MLP neurons of a small language model. Each row is named by its layer, matrix (gate and up: input weights) and neuron, and shows model dimensions 0-148. Each number is 500 + 40 x the weight over its row's rms, rounded and kept within 0 to 999. Numbers have three digits each. A neuron's up and down rows have the sign that makes its largest values positive.
A block is one neuron, or neurons of one layer that tend to fire together. After each block is what it responds to, as a language model described it from the Wikipedia text at the highest values.

L3.gate317:527582520540473506470516505542544461476516531489483492507469460447490474477559471558457457538483471474549521500535511508411477485528496456576502481533551517495543488495485493496504471460440515510472381466458590480482482426435473490462462493504461443524474492541578497499500505521472568424444549467499475497501480487506484477499531525524474510482522511463404461545487423468427491488498487519512452428507537531516455540486532468480469547524475461500
L3.up317:519506484498488444423511508566474489582447527479515482487488545488460516514467550491501521538491464515437384509624462542525466489493484453528460453496485500481501497494543510513501504449469558468519459483598498524482480514516470501509504500500437496478488569544532538569518459476548558433428461521450469482482486496536431484538450442556452510538506476500452439491477544435449543527449463475535445468435526452458490553551470394490519471490553489504
L3.gate964:455565459502506494484485520513514533521414509462529457564511460562535546518485498490492517505547463563492453562559540538501475519498562426525486508432434464460541486503475514515440510455507465531514552442548530481489493541496501525519556541523555505479488457537522508482607505393534447487449502534460510480575510523522524462532575498523452542497566426506496575538516496497369478559508494477536502484441526534499525490560491490512510457476589472549
L3.up964:627560534500587402479557474501482470463457481432457585424472534538483529540512523511511418482538493477489537492481517538550494506524489538518514446490506473442536495456517567518511514531482451522454467488581540452480498465482483466549514478535516470513547511471502437476444545496596514521455507507524545499451470543505501436467494504540484537501476463427492508500476561474456446522542495538512428492559503528495557523506458480469486571467453470479
L3.gate1104:453495441514480509479406498511542512516504514545512529558508552523506439503485485482502490481491473472491408455533564471459540538472542534531490486442523541566556523486528414465559470540494467489460366464501541496437476504517422497478530564433433520465507475512567510503466418442577499463522462462520457505552485497510477549474500504557481468448496442509459498518519477520524487487457514462486474473548507459471455465443510540470526508485537524493
L3.up1104:484540466441493539510444424502582556444507563510515482528507497522489445437506543536484425482511515542449498448483567526420486486508491496542542462551609449521486572523506440435504484469546423373508523435442564507517519450565510488481539563563465513478495444507572500491485476444565455574462517551558481598509457563508521514471510488481507459478554473536465468463527487506563498567545558411486548515502554520465527535577530486418551545495499414456
L3.gate1112:552503524429505402488519460560527553489525470499489445545488537486528498541519517478487539469514502459510513490557550517501460472603571445538545545470508576453504479504534519510508530551495540482540486531491547420510556472511466502464530511536451527522455515515515408496468505482510514557470465487508492461527475400474534510510484428423437512545484467420544429462437471484503491502507500557554452536539459501501494552499490538504499558420551453450
L3.up1112:509511481514502494484497495528504536469449538493492574434494452485515535462515443534437507501536524502536521575511542475475491497556541479485546481526540526485495484484443497496503583473515538443525576549469508434499581523502468510502560491516516543530430531475521487570454562443517550526418548499509478597485517465465601518534462428454558427554632490443552490536458544512541582551519486508506479531507531466466506500518445409473507535468498528499
Responds to: Word starts and sports roles. First word-piece of a new paragraph after a blank line (R, W, D), mid-word fragments (tw-in, sl-ow), table cell separators, and player positions (forward, midfielder, quarterback).

L8.gate72:459500443496441497451478534444549528497421523506414522512472536547489416518535475450499498464435486483546502509508633476481445454505479482510506483452491474424511461466540535483543518492524522477504503430523482430452482487527567464427497495534525447502512554449479515442505504491501485489551569477515476530546505436480405542467554486487535488504593476555501420487497560445438512484490518556529499477484541486457509551562475512468505485397505520506
L8.up72:496479468445484573502592512498463475492473597514544416532545492530489558480532555542528457466547427442506496550468478468431553466534529449531471533538537537530468492516462479509457478551502487408430506558534578410488513507522476450457533536533429547567497430509539448502493495503571465514499572556518450466452543489440573568492433481521528492482487524437526521583497527522599511522527550513538568510472473455514521510438566515526485517448514443584
L8.gate97:538464530515473466470462567500521374461527505487530480514470529510510497467495440510510524529464520503570526492498430464431475515459513525573462494527578598452522530464485499393479534454391475522500458476545471527482464539448539562510509511495500501526513535438529484463499487477540504479423483489506496531524555521449505541537478548553527407470490500500453582518413524481456457545447535560536488504551472516483533457504467490521441541484431517462
L8.up97:466560522496521403466593507556547519497557480513504568552527506569535563497497524456527540478464530494509578531495444509507490489400568478469460448423488486511455515560497461460489416480536539511412527465508526523479481504518440587497507544471464414451507488532503544551519497481545510462522471505446434563548496495496528551509494520468434425421558549511470428537450449473505466544563449487522470414568496550519504481489496596485459573478501515473
L8.gate275:493492595488526561530556505505537500514480490446495492504564505534442457464521586513531461449513555493465534481524498478498521442497469533434476498475483533488501550519481524482522453438436526489443534459435544577518534521489512497491533553460376448405437441623537504472401444470584537417427540451498536475421518437550479577518411488479565486455525434502482469496369441472480535554486535466414459463524513497524500403493552560449495571549451518452
L8.up275:484514523499536572458443499597530484439501507533508483514515586469452459443396466497513522444564532455486524478545519524512494560412481483492531538450484521513502490493487511511557511495471533484478459473538508514492528489571443519426449553544562470482479420481487539578551475502511516478481549456509506534439483452573443455418433497524522500509483476498492424534455513468515491538466483490504448470505515486525512506525452561484479526466530515545
L8.gate276:553525501502569476489506515485500445453478452537529535476468554521454551505549480554568547447513535527529534534501572469425538527471473530496478509482536423500478530449535430483459518531517479545464433561409480504454521428546497500542510486524513459530453484544522548537503536537516507498517504555474455510582454523488485552519564486557429506456486499511472437485500442508455432492484546536544496495559569486516585499480497581436528527491483499548
L8.up276:410520526431495526502523487492542503559490498518483477471503448548496528485459438431544484510507450505458464484477502460504574521442572485532417554502450532492488506545528514508471539512500464456436489477513490517536540461499493494465541500495543485406468540501501581518507437496476554414579450521521467490463484524504521567499470507524525514449456519512470497522459494517388509470560446436493503567512509518536440429527499475429475474507455511498
L8.gate330:558456486517472496482519524499597524518528525594477494534500493439504539470500498506461540512491539537478530531485508518475427465483545476568545543482460474470494480533478486475450492532491411490504560535518495510422539507561461505527511493498433500443434534485507544530490458516498398466530534493489486510483438520439570500480467468492573510543634468518529534503441538566534570487409495541482488463582500508539504588524488544485513532508612465426
L8.up330:491476408507506490517577521499441524518444515535468440461518513484540460473523479520567449436441524437453523509539497545513471473411462471503478479480483522522537447538494459462531515580506519511604561456459523485503501469511466516518510410440448483594569485502460457473479535593507466508466431549530469555551445527481509509436506528504519488481487517450539464535430541461468476538483536509478485451570521575509487571515530504534498526464522451455
L8.gate347:526513516557497486546463520490542517509526481541501478518486459452502437465479417505492555516481469466518560479523469483469560476496496558506528548469477537535496484459551479517434416539516504501499506578494541464477506505501484545572528495385503523603566499520497498493464527552488520428496471500568554482470474512524485579471487477463501534573520497482462444430492506547493444516432510519473472513458430471507449550531510555414489488508497485507
L8.up347:485519497452505435547495506564558535582414557541476505404464526488537553529478529516516567445566493532556492496538540464482457529450492513533489468505515466531472471547515516564467419460556486507527505503471476517476485562506487487545504476576512533507471481559486526488576395440508411512459453492483614508539458493452541487483442469477567510514481465570473479531565538483456444452456562499488533515512462485497420473489524486487447515521532473523
L8.gate510:572462527513470492433450477489573522501473430476490485581465436515524483522527518485545452498533446542530449541600527540484492530540539512437501521523446485505475544511522469556468558489513489548448452497483481436462543560543487479463575502558479496586442523512510520532528448549470559493466446498520490423445462535410539470491549497495462450542504408553508540533458554557528522476485585523507546489499515587485412513540518514548507468534529502459
L8.up510:467423536562500493455453475437497546515483538489545598586497400499543520455499451495479514491514444474472542480558469476490514509425514567519508525560521508454478481481426464480538516539477503519475444466508512471439556475545527481537488526491505580506465574505467450583519519511504433542487542473559457447504532535406547514556478434531450545559477459511494506506411497516529558461506462475492527532500445526466582550485580532516493447481467492448
L8.gate1060:493456499522510432446501579502585449551466523622452503466538545454457513551477542566438532461443504464572561520508460541457453475452532472529493466555412555512466467567498424408520528512478453517443443471460477440503513502492462549531517514501521561447453407544458495497557494475470463517484514475558514558511516528547442509476610443525466517496452500471496517504482437543477526486511518528500521494547532554502550524470508524532471503422535458539
L8.up1060:433550487460495445476525536518486500520514502487459554515526454410463571483405491440536491471515532512593514542476516526446454464505447503450494514467560483486528517519565509430550501560505523506531478521507505534495532538524464455489525459522529503539531483468594520462505473511460418462520570493530508421492543537547371503422436540504529483437510475497511512584480498505507442480494530515551508504525527508489541511513570484507460457460516571466
Responds to: Career-activity verbs in biographies. Verbs and nouns for a person's career activity in biographies, mostly sports, e.g. "He played college football", served, worked, appearances, debut.

L7.gate639:464510533481500489474444510512531453450528459509509510525519487515624491489436451465537447452462551474452549490507586461498482456567470492544493561499431541537536497527460527452532560534546456492415421571535500585525537550502466518425503472535494510495457486419489524485448529472448462532524525509508496499458551484510407530511525511525559523455528528536521457548479567382554525478474503444507485517457514465529486497494516476462481466527491545449
L7.up639:426451529399544466440483516502465509535465536508478571472510554480452508508520556499480458516472548536529509573509566462565540489533500486458491484466547509453484488540545512466448601522526495407507515544503509503530512500535529469462508496518506438549529537483512492458492507407489497557537529487436500498435539425484486475505506487493468568475508507509532539604556608496524515550563515590518455532474457462491553472510449498502547538491550520514
L7.gate848:484537497568496420559471576527479500459552487579453475467515504455502492430488490417503571444478538459505550566440523478526546495497474523519603472478483530557518497509433486542470554500483533486563478536481531530529505530375466467500490458559505482462502511518547570500513481486544555539513491470481525500423489534523437520479550498453526601513564463525502509528521532511502533497499490500462569405463496501453536544580577469413450479414443473470
L7.up848:540547520540450472497488522396564506520521489540492440535508554497481486420486495440445458512469498466515485484525472514567419422497466498525515549500436509540476424447491523531473506522501459489505498515481575452489573522481514481492533456488478534510520508472496479468540508580464519551539482525507505454480438471486460517536528460527475528472611504501525476528460622493528538513527532500475620527488517516495543529583500498498525509429485477491
Responds to: Indefinite article "an". Mostly the article "an" or "An", often merged as "as an", "to an", "of an", plus "an" starting words like animation, Anjiki; occasionally other mid-word pieces.

L3.gate437:543465525554456539445483490436508576450474460451538491498525482579438442487497450489440513448468542439493483507520563540522477522451474466498546514499435482513444517510523506546437455473477545472509470530521452469511481467568547461474493531489537382538524530517555474529434520569466468535512519491470513560480481535511525575517475413468512481505548420512578504542509500507534574511556487438522474568429489477439446542471420496465520587503494442417
L3.up437:549490451476463503465478505531419567482460521510565540542559508522472463527529543470488520503464498459478458529462509467452521568481474468531544416515470515524438503480534512476554506506496485504514512494496448448536555480462519464495464505541479468465470591516542556528524470506504467528471463503445435488467537504421472550525554540569508501544587446480531544489506547460532494465467528470460594442469505528460568499469510402549487553525529569498
L3.gate630:480497446539394453494537455432547503493549498527495421493544481452551494480518443423486543547456436495471443570520490447444524566452461479506483421489443490493476495501503595519493509510496488411491492526454429486485538448493574485444552401536463489514484479491467488518500515526479498478514412512519453481578489432491474440470543495491527505500502481521494566573535505525484454471502510526533485400476491471567588503455479508477513580509450454385
L3.up630:456498492504565488490527447384471531523488500512444587515492462530456578546573504457550500480437522520549476486507505573408470523531495470532476557501500500565507559517580544494502568502451532484523536541445523504453566458497503475556510462507475486507499509520484513542585494459539540480423480533543499522506492494481483465528539460531457471493472490515546556440494525487396482486440453497574489519542499460452460478477520435546510516420486394470
L3.gate655:569463481472482517514516438469484525536496511539535438495437480480552498447522460405477638539494545467465549478493487505474497474505452441455482446575430496486367492512526531534536571443492476453508535490514459471579525514530486522428418571521563510501496475505626485482523497529441478501496447419484484545455535582518449527561545544475407485480498493533560449545507544482481451571522497485468475512456431477533487541529563497503459526487473430452
L3.up655:470500548464473540495466476465537612479492554508481499498516506478534504464476533564574498511495543488417526497515575501528535528512442374482471504426502516471498452538520527498525492484495573483477527467466540506496466495427507542509465471591495440501515497509523515502502456447453470438464444497433433556502495546466528555539508532473570485404522500493549525494505486525397485493561508480499466476503459488447536543514528547504522511525479522492
L3.gate922:462535577437470514575480513572504497491553473495515586501490480503456484532473505539486523491457561512465491458475416446442528554552459506467472449458510548473505530545465490503558518519428519474528567464495440498445465455492427413550431575502495528503556533467529504496584477502543498510487478484498520381559530562508468453513536480564521504517524479525551558486478501516492480525494538441469462417498551493528525497549488510505505516503483549471
L3.up922:511479468511466551543525543507471443517501474522525506539474468476546492429567556564521537435474507541493476526430441448471443561523475482499520473460569522495518551433520526545570510423482457496512512548544492541438480441476430452475524453573544472466454540578467539483540510524511467448528448506417517447486581452489498405508513416504491497521549447471510549493443507497583495577532473532507476468521509546509511513504518529508499515496444474464
Responds to: Coordinating conjunctions after items. Fires on and/or and comma-and right after a closed item, often a quoted name or list element, as in "Bullet" and, Senate and the, chains), and.

L7.gate562:521466508513456544484492476451509479526515515478540504503526520534465441575514514511514529524546523532588534434456477456523537523497519468495474458489514558491560470529475512566472460577501533467550489499586433521432503475538483447501551519502493442444506601437446465494460511484561413391544485495468504488494522530481475490473520529554528518525540504494518517531481464480519420528533544499541520469496527550498520508488514464390516452505462444509
L7.up562:493466454443508525509510550499393517489488548421445535428490444481460458508485445537484494487501493494491490505601479503501553466589446470518466539570475499550547505438498529461489538566527448529558498446466472508465516480528499510530533531447483485505520502528449465543558445463452464498466499523530594479482578540478461549496454496481457530581521543564586520497488500529520520477496505453528555498496529500484452468572461492475485489500480547459
L7.gate1053:505448444501444523439455458476546504464539503458473503516494407507447471506483451557483513531428465557481515498518521512498489489483494447492548516522498499494543459509448523508478439559464578550457503526495516488503568455463483481490578498474555490491465493552480540529470476508453539428508485481431518596498526541515482494506522525579578516539439464573574548526463545510505491422504527488490525556430538489471417499510521494392517483487553510508
L7.up1053:533479554496499480491495449425476520508498493477466558515598473573433515508456512504500470506504488562503493507513451508468465534483479506522549469490570554513544522480436481455557521584487501474487487430566541433485530476565435504460582431496507373483464486481507433508548508497509487416540461563493550524473508532520474469457515523440514594493537538565511512474462496421548440586531441487455502548477452490485475489447430537417483437478454452459
Responds to: Clause continuation connectors. Connectors that open a new clause or predicate after a noun phrase or full clause, such as ", which", "and", "that", "who" and "where".

L8.gate5:491529539495493466506520595548516522492486471461538492530419564517526485486498476500494497497491445483509513435507496465478509515503520466538515473459478549424408460520458507521432532556495544511515432542548463525498570578485526519505495516527528494462498531513404434499414548504488498494466470536547522518433482577519424498590516454541573558456542507516510577444519477495530438441554446459505493516477482536490475500490467473414481457518454469521
L8.up5:403481465477505495506481520460486531480464514489553544509495540502467441433465460518508451519488500559484496562541522400551450535586500503558478426538495548452546468558520480483501476520484477467461524469474553522587521531485527475516532526539524502472461536567488503506461497447481512527540462556502480468478477460525456515507538470538484541535504496514455519506502615473547471465577528483503522527415494553496461568524511507457530525523506465466
L8.gate150:556496464514460482533486441568512471462477538508502531560496520569450467437533451565418456553529565519454522566497479531452439548539455458468481545451523515492515478537493428517477466443519445565425488507501513501485468506502503471517500602549578489535452479485496485484470468496464525595488478521477489542408500542464453482478475551441517485511538568454516560555449514609489491484491520438450500570552450513476493462511593452449456474484526593462
L8.up150:594478448534495466547518458421480595513432551481453492497590537523551472445535454498468563480513350496463528444534532523566439476371567464461494480588458471532550459534503482455447516535512500535546467499455475544538526517443519529416484513535568494541516540392409450391509484457509458451493534501446481466457513473569461510510445448500488527540498530504519461511530501535421503482586468518529512454540457494481515546491504431507411557539530511482
L8.gate242:474488521513569514557466504496453495524544512500527505508533536501499477479505511542439538547485501423548590509527463491547457552457517524495528506477417474558526458509523515456568536486491430498456486462520529521482469531446449550463541559469505463527453461461434466541535446517555527537569480538498482557504521487540520526468524490509577516521500527600485488521520566559533404526459554540540532509512532512512537451490439474478509489477505522503
L8.up242:519535509456498546464496512453452477433463515432483518469489573561461497521534456527513531574487476544476552561580519483484455575542532455560583489428417533493492482592538462453484548541449476491513507451377503600490472546505510524511545550528412514540548417484447499518549578476556577475506558582558446493503535540490512457547479447502555538470464517500521519572560511518498465422506517415578497502514529528537501531460540497466486466483495547436
L8.gate554:529556479452539459473521517429459595511521518471476486470479525478455484497565484562438530429491446497450474526512572480609446454515434484583453480526467513505486550525507528544516520516527520458506532539477608466519477492486523504463497497514463559508482464494476464553557470560568465455556496479537580491491470476534524444564470423502515560509559468518458527500427430486520471487511480533512546531526505562460538454528540461525499500567591480507
L8.up554:611462527543494517492448565496557472509486482413495449405574526499418498466534476482505441536474558487564532486503535444559485471477518462503516467451479510513385557456587529496515557567536487494488512589520464472500506480490485522497442537442484471514424509512420524463425543633505468500554488518485548572441598507470505535527500518483481422521487528524563500559464500545543511474506509484547558553484471553486405515511520446427476497529474493454
L8.gate743:451611517442524532502492558502483502486512513532536471449497493545524490450527514524519492484477494510509538475455479497543481446579502499472483473468453546489463443508558509479519571534506508422564472562536490545539483506463456503500484459356580491485488555468417472487510490544543450497433522427506549481555443451471504436510491526505468483505436457444575500500493548482529528464554449519488483532490518557558392566498467456502499484534568553518
L8.up743:543518421474471560550497524506513492552487529455505532456489500405496493474580484543476564483412533442508501582442483559432429468492421452571509535516443535486455460519475470506530574458516472527465501499509452542521419550547488564462511486481463467475409512550529500491494540457532564536486514550581445452442505516441474534522520477479499466462444482570533437461443510548489433432506522488526527512494475540520508524518472569534565504518520553515
L8.gate1029:445511548451485477519477511530493520491490529490608457592504459484520463481528448494485518592518439516540545597477538536491480596519468410522478531454535535529477498527456557423532476535442462519526489538543535523534527509432455527486493505531444494516552501481443509496500462445462465528440505403549477483451501521545441543550463443511489499504523521528517559516529481542538620477450571415485535544484517612561509552473506509538478543413505485549
L8.up1029:501447492471457528477543528542505501500553518472545536527493543468527504490482455496484516551493485466504564560520585515535400506500494494516484470488476519490484501536551533513458450519498419511478466480559566567571431589438514492533547521541477494440525496551400506484474477498498515534579509546461547529482488474495419510580545449452483449426481473498497546533562539465572497500484417566492548533471462500530453441503443560559527490517435510387
L8.gate1047:447428490480496516484490492539511587514455482512434508521521534505416503500519439494515458436513431475411489519484520432465501459507526507438487474547539514548471502581458486473512502539538463435442568469442471512501493490479511507505516555540497458478557540475505511430532512510442460413553437552434545485488463457495573437535555544507495441457503507482509537488427486529452456506567488431499468558520539542479510537479518497554494528550526531481
L8.up1047:567413527428455500581484535445466521500510484483498509460537531541490472418508452492553456467502519506509479547519540549389494505566487450409463423501521468477504525575430522451469531517480478596417532515479525440438495493543534540540459595536444482502518540473494531399530468511481504518476561476553452511531495469490506450480617500530480494494526561533457523521531454505500485557486541483473531517539550589531494501498541422489495518514529459439
L8.gate1141:532506470516506525460497487539477423541511522587507495478508459533487471520466509619513468528537485505470515459458528514453535457496478437493537546530447522542489524543447502427571474507475546484484500457557506501447529550554558553434476547493475486520614531456485452501534539541499426497545435468540430501420510393480469524475433494544511465524498498461560484436594493524505478416426453486497528502470509491470467554503450521408473515511525560588
L8.up1141:460508478507482544466476505525498437491508509449441466485475506614513505453464495462535461405469520496491554481529472551548517500535437565525485544570499522568462535549479542508532539577446474435556489470456465497580484520485386547421492476466514507490463488531486515421445496461489564539450552462539491516496462527549456458484477514509430458498520520533438484478478566513556559479501588445526530508461514520569534515397508508548516497549497491498
Responds to: Indefinite article "an". Mostly the article "an", alone or fused with a preceding word (as an, of an, and an), just before a vowel-initial noun; weaker hits on word pieces anticipating the next word (young, less, c-ool).

L7.gate92:502413484441518472508501534514522440455564489582504449467475467540520531393500488539482516467548443513499548478504522440459522422534461512475511556476491520497502453528573476460461503472521531584447489437494541494556562457495559492533468452516569521496466519458442476443527464569463465481516506446544496539507413535533579502514502476534552536539435479472614439560457479547508499546505444495458558498495489492461593484524458481413511560478497554416
L7.up92:502477483462500462447479532541495493496481494556453530461512448523510527471489500466548508552468515491520493494521560477529423509499533528559570477492458525512515488481495461519505543558529495536499471458499443501485535485511485530500439473516556578542609565505519484499501469478484452454439486415544365539473510472524484467474527565508473543507445475409493521471461565428483620542502455518470506494516517478515493531577502518545477431486477489434
L7.gate738:551467501478437532450430483484497561574546526487486514491468521539545546474528506487536497513508482406465466490423576515472534540530520508537541489478566461493474520499541510450505521533503429583459498467496523488481520511544453507527415507493548432540474483503511498575464466546491521476524444417554512512505448489504477432462452546502540448615528424558477460517466487611533470573502477486512572443456535509446532597421544528499510566550426447469
L7.up738:515496456480457431403500552499503538479524500472415501517451552546481590496555552448609509517498508474392505517492542477419544440441462426514488513548564439474446503560568493457554442501487535587523471478542605535515517520510513496424521553489569472537503522573491520486497474529491567506490464394559533508455502459515494455535451470568488451538462429549496425530481466550547461528505459504494516495543524472526606538533524526492514530460507467492
Responds to: Sports career milestones. Words about an athlete's early or first career events in sports biographies, such as first (team), debut, games, red (card), and some stats-table and heading word pieces.

L8.gate105:513556535520480530433443534478502513513505433456484539512552506505468559402492481478499543517451522415491528546488456482433531532529523502555461486493417513546479550496572597426500399546495478527468554549513483451470516510560568493451496432476535497471568459535525530480523419479522481461415542460506480512486475540519445541495497572494533528577436481435530520479528449477425502525492503498497505509507469510448475480498477529520496533512473533481
L8.up105:480549426518501506545532533389472463446545452547573500465443559491407516495517531493526518561527467410571466519486465517489522447533522434493467516518499574521483597554512504492497514478530511497510546540500438569498543493530546459573516451443582592439582521475438565540527479509575423476509473520499529538472490471498519486485477475499549566450451495435493482518521464548468530500448516547479505488509489450580552505556470410542528521442553527427
L8.gate180:535506516456493540480496530534522552457526481550535490470457497525469520527433412441463500561510442523512492458552457488563493459463509507518544436539468440507463465488471575501494517498493528511429535491498511473513489569507472415442595488460477412534472391461494528482475496485517467473523400495486520422451442479527536543532501476538503468544467518508451481566512487581536522447527458474520531570455531483530477466497557490449548500499472503465
L8.up180:404479482520489484496473505534490489445449472475515596546511475540486490450488513489527430466529571489488505487542501497568521518438479531582514473551442538546511553539543589505500509573542537489507501588494487469547471487492495509548503524463485527543557466430478495595540519528510482483596415491488554556512531486535558450511424493516506535539534504477572493467548451491518565529489540436506515559514514510510522472483519499506479535473485518524
L8.gate455:520497524467475547550571438464509504495527526564491544530544410504502455434524512574455530564510493487528504473558531474449550561494519514493490494542472462551555554498465533524490506527464485497518502548447467544474492475535446538537582467479500518528479582558463521537551461513497517455493398488488502465510532495521485377473439503476536485529518471530531551534515600465416466470566484466552489492503435541430438500513512497540514544498516502580
L8.up455:459602530485471500452501482515546507494537437470461376499492434568478476551479521434430493475454562487527566438491539532543481533531439509585481487527510508501471484442489426485568530525469557552551544551506571490504511540494560436483501475536471538563505519527570526509527397475550445489500468478468509467518529527405540407454499431514473470501488478469519465521470510534495432501466516429581498495435526530471475469502543488502476471479491536407
L8.gate650:499483530472516576502437531570522535548477537499515533427468489583474508450397538555492498488537482517527545512550459562489520612483498517533479410459475483545524519460524523490464539559494475516427521469582571450427492498503442472501480504451436477439551456469547492497492467467545524446516508487487576513512504559476567464548567501471477487454500474469456549581478555494411489477498514475515528491548432529510536445504517580495521418513543537511
L8.up650:511561522540470510528454510511475544465470526500484527519497423487474456489457418505526588566498440465449492492491485485443542453443536535513427453529535511426400516599452428516487488443494535542554555452541483486484461452549509485488521415421540466499484519488466602487489548435487486453503505526520580493468572485461447454512586503477508489533459515534464474572529475542487440529587455495490478531458496496481577526504580520512540497461467577548
L8.gate663:488542505444454507547454471515442551498556525474503577463519463442485499464562478514536531532527528541495595559454498527494484567503502524500494446552577461550488541468484568488513450498546514509499423482588512544530538385542469552429553500531460531513538529433513502458552423524604489484463432505433587480521512474492494482422452502576511474530580489577528585515558533523448435496513457566524458487502519502460475489479494557533437486499542513465
L8.up663:508486490469441527507425498545444521489504509447534423522454457567452440490537548504499529529482458491479573529533585412485607544527495453526508465505499520476512513463504554523495551532457500503442481439487506487527536506530501442505550544518487530516453527451440476518574500500556527515470543479513507569497499548503505541482470466460473558481508548426586495459475573431466433571478509557487540522507517465533453492526543469478484449488596559482
L8.gate708:469459453447462501472516470416492512558533573518499527526481487473435492485525572454401507473452512456433577513558498472501454570535556491549459388474530524525445474490474517466595524471424513504537536472489456459520555546483516525457496502496540503435512495508557492546432492548450528477425432543507464524455530473420494465494406555536456532498445542524480570444463526523445453475517529520498501421426464461458485511500456411449485525458488427474
L8.up708:439453511515465466499424474435536500529474516527589599536409477487516522505483503617476530565508438485420584489562489473454456513485581490552476480440431501454526493504495504486460515511562518473537529444570523494463525460495544502496440477551467527418559525532431467523545454515521475493455494494427549533536563559465525486471415476492513476547404492455557535487510486543467473532513515478588482469489477492509513537467545570513531489481524474516
L8.gate938:511552506496530445463448471453474544519521431572493515488478495497468513472523421522460468529487489520522506505519469483493504433470514453546537465489451517509507522457507551503527549555487513518520582550450520525448474594525470503445461472540485525504518468460472493554428434553497481460473465465449469564494446492529479445468483514509553540518430526596371539502553516424493456454545448528543514508540540509517411481552483558535460456440433501428
L8.up938:464559511486548508543521586456460505465543516444476471455506469425486523472520437491556542506503513393495528442476451546493428567515490494480510455503504472542502435511489530572491504608439540462474475495463470506503553484490514503434597497547521487482459556498489491429554445468528492486534440539445533535424562539545506530512470538491504515498496570488623477447482481514469451493539512433603459502515494483477546448532524452490517535547542428522
L8.gate1101:505469515534551528569497515511492490485538533498572527480521536497480521414530586553464494545488461436472498556559518494567565420554531513479498507464499498529489559484573495537476463543524537596511500509512495588454524450474432509459540494471525502508449597511523558453510452550466461411576481524536499464528467482483443534447509466466493586481463519551454469504453529489451484565584502461504435586572494549496478510532579511503469515443514497562
L8.up1101:484483460588541514539459486577540552467530495475440474512547492507568561447487535511528492590456481514508563463479492534557489495510498450522417535447460468460517523468477511465517513470565501520481517517567481532538474527542536528609538544463465550541535514465479523535491474446459432463515464477558513513504539526440493470518572459519433532475578397558406565521496486482542434455549435514526536591487577550458458516531555474485526469503454532456
Responds to: Clause-continuing connectors. Conjunctions and relative words right after a completed noun phrase mid-sentence, such as and, which, or that, continuing the sentence.